Weights of a small transformer language model.
Size: 13 layers, width 256, 4 heads of 64 (1 for keys and values), MLP 1024 GELU, vocabulary 8192, 13.2M parameters.
MLP neurons of a small language model. Each row is named by its layer, matrix (down: output weights) and neuron, and shows model dimensions 80-207. Each number is 128 + 32 x the weight over its row's rms, rounded and kept within 0 to 255. Numbers have three digits each.
After each neuron's rows, "raises" lists the tokens whose logits its output raises most directly, leaving later layers aside.

L9.down797:076223184142071125148115150091085152093152082120188167130153143126149173097122085104194146111077141121093107128176116158155122093102088087141150105136122181068094124145121143180197080157152097146122144126120129076163146086158141173138121116114113149144153196099149135146120177158137107133100118137172151148101047125091137124126130098126125127143162112151143071155113156123169115164181
raises: " five", "weight", " seven", " four", " six"

L10.down928:139080130118114104190179122145178151129134136170138105091137165106113065123138160100129166150145110119113132148023114199106092163089128122144125087070144082125128132177146114117124141118148120091136171106094182060122114140113137114125101118132172085070060102158088122112123113124176067077169098136166198061116143105092092121171071118139103161161073152145122128147076117190130144160133
raises: " remained", " contributed", " resulted", " decline", " continued"

L5.down240:160135094148150149183127187098096146118169170168102144068118136130106037143136108110054161157117152155120142138130108167166089104156119147158113120128169140140175102126101090101104121166138084158092100189135143145119151164198142128089148128150121174130073110098161152109180176142112186147101115100084083153116132192139113090076116103183128142144049118137159157088094122125146118111159
raises: "other", "om", "im", "yl", "rou"

L5.down881:147118167034132154135122116102133206105129137163140110080129143105180119137134131168166075143093118114166121083066109098128081183107140124151105087180158111136122169129081083142170186095116110178054161081136138153115087146186165142151116108089185186131088084203110153113119135108178125120131156108163078109145166126062113110152088091115150090123114142120201163075126169155073157062110
raises: "ability", "ably", "ement", "able", "slav"

L9.down572:186114060096158122192147099115107141141156118126149165103120124129131174082092165103133147090118129105102159143114104107190138096095137111117124164124152106140098075122124186082177092111141085164154175090070136152167138170185143066128107131133123128148142132108129140157163132163113123126127112124027129156122139158126160069095112082199146123092147099154130056129181107207078085154152
raises: "ox", "op", "om", "oo", "o"

L10.down188:173171150118059126072143173095140089150128141154169147092105156179120131151120152125169055137156092148150103119046163076147171137091150060139123105122135146131145069100112142144178127099173095107083128176159134077112153119155124128148168113123159135108149155196125132132104170108127112145120114133151130124101152099135086161140137112089106171156122136132102178128097100131135200070072
raises: "ement", "er", "ers", "ert", "point"

L9.down854:089172095124096150107117090159103116113126131132149137150119128113073163051131133146119140162145158086116158181090090080127113091086109146139120089135097089148126127189106153129119190093148082159147131167099130198143143155134188078216150152110122110136084131188173135134133117162112105109115066143130098175171118135132119074121143116144158079156111107147128140169179078144125115128086
raises: "ly", " weeks", " time", "izing", "time"

L10.down808:091090169116113113137147164132113108091146094109111121158150138155096107168189107131155173169092193131144085138173122132145168101108151130151149120118239110130111165094060166149035123086143142121166100172150161130112221119099058154099143145179125141188146104092136145142122135157121093140148133109117074135082113153181104150064120145124129138108145143090112120138123169120075082177131
raises: "ary", "ire", "ize", "rg", "ization"

L8.down857:078107121125174123157198081174187103110140172169134162115064133120103130120089145156094163153150181144153089114127126095073146136121167128123093094171183138097129146133091112085128105126126077120044134109068172098117115145189131175087161089128190167174073151186203178160156134114159161196112118157152086180105111131171134135086074088137109070103109147099144126070130111131187178147115
raises: "able", "ably", "ib", "ir", "om"

L10.down486:171118129152109111131196103139120213186113137145148087128105113110098119156085141195124127104077095163111135178087142099086154196167135166166184095072108114137168112142146174102111103139136171149106061135138136126095154108142163152185112124080080138093154118088153090168150200071118168135155131090130089087135145086155145134153155137132123094101120153148166141091177123033090116107149
raises: " that", " if", " whether", " how", " they"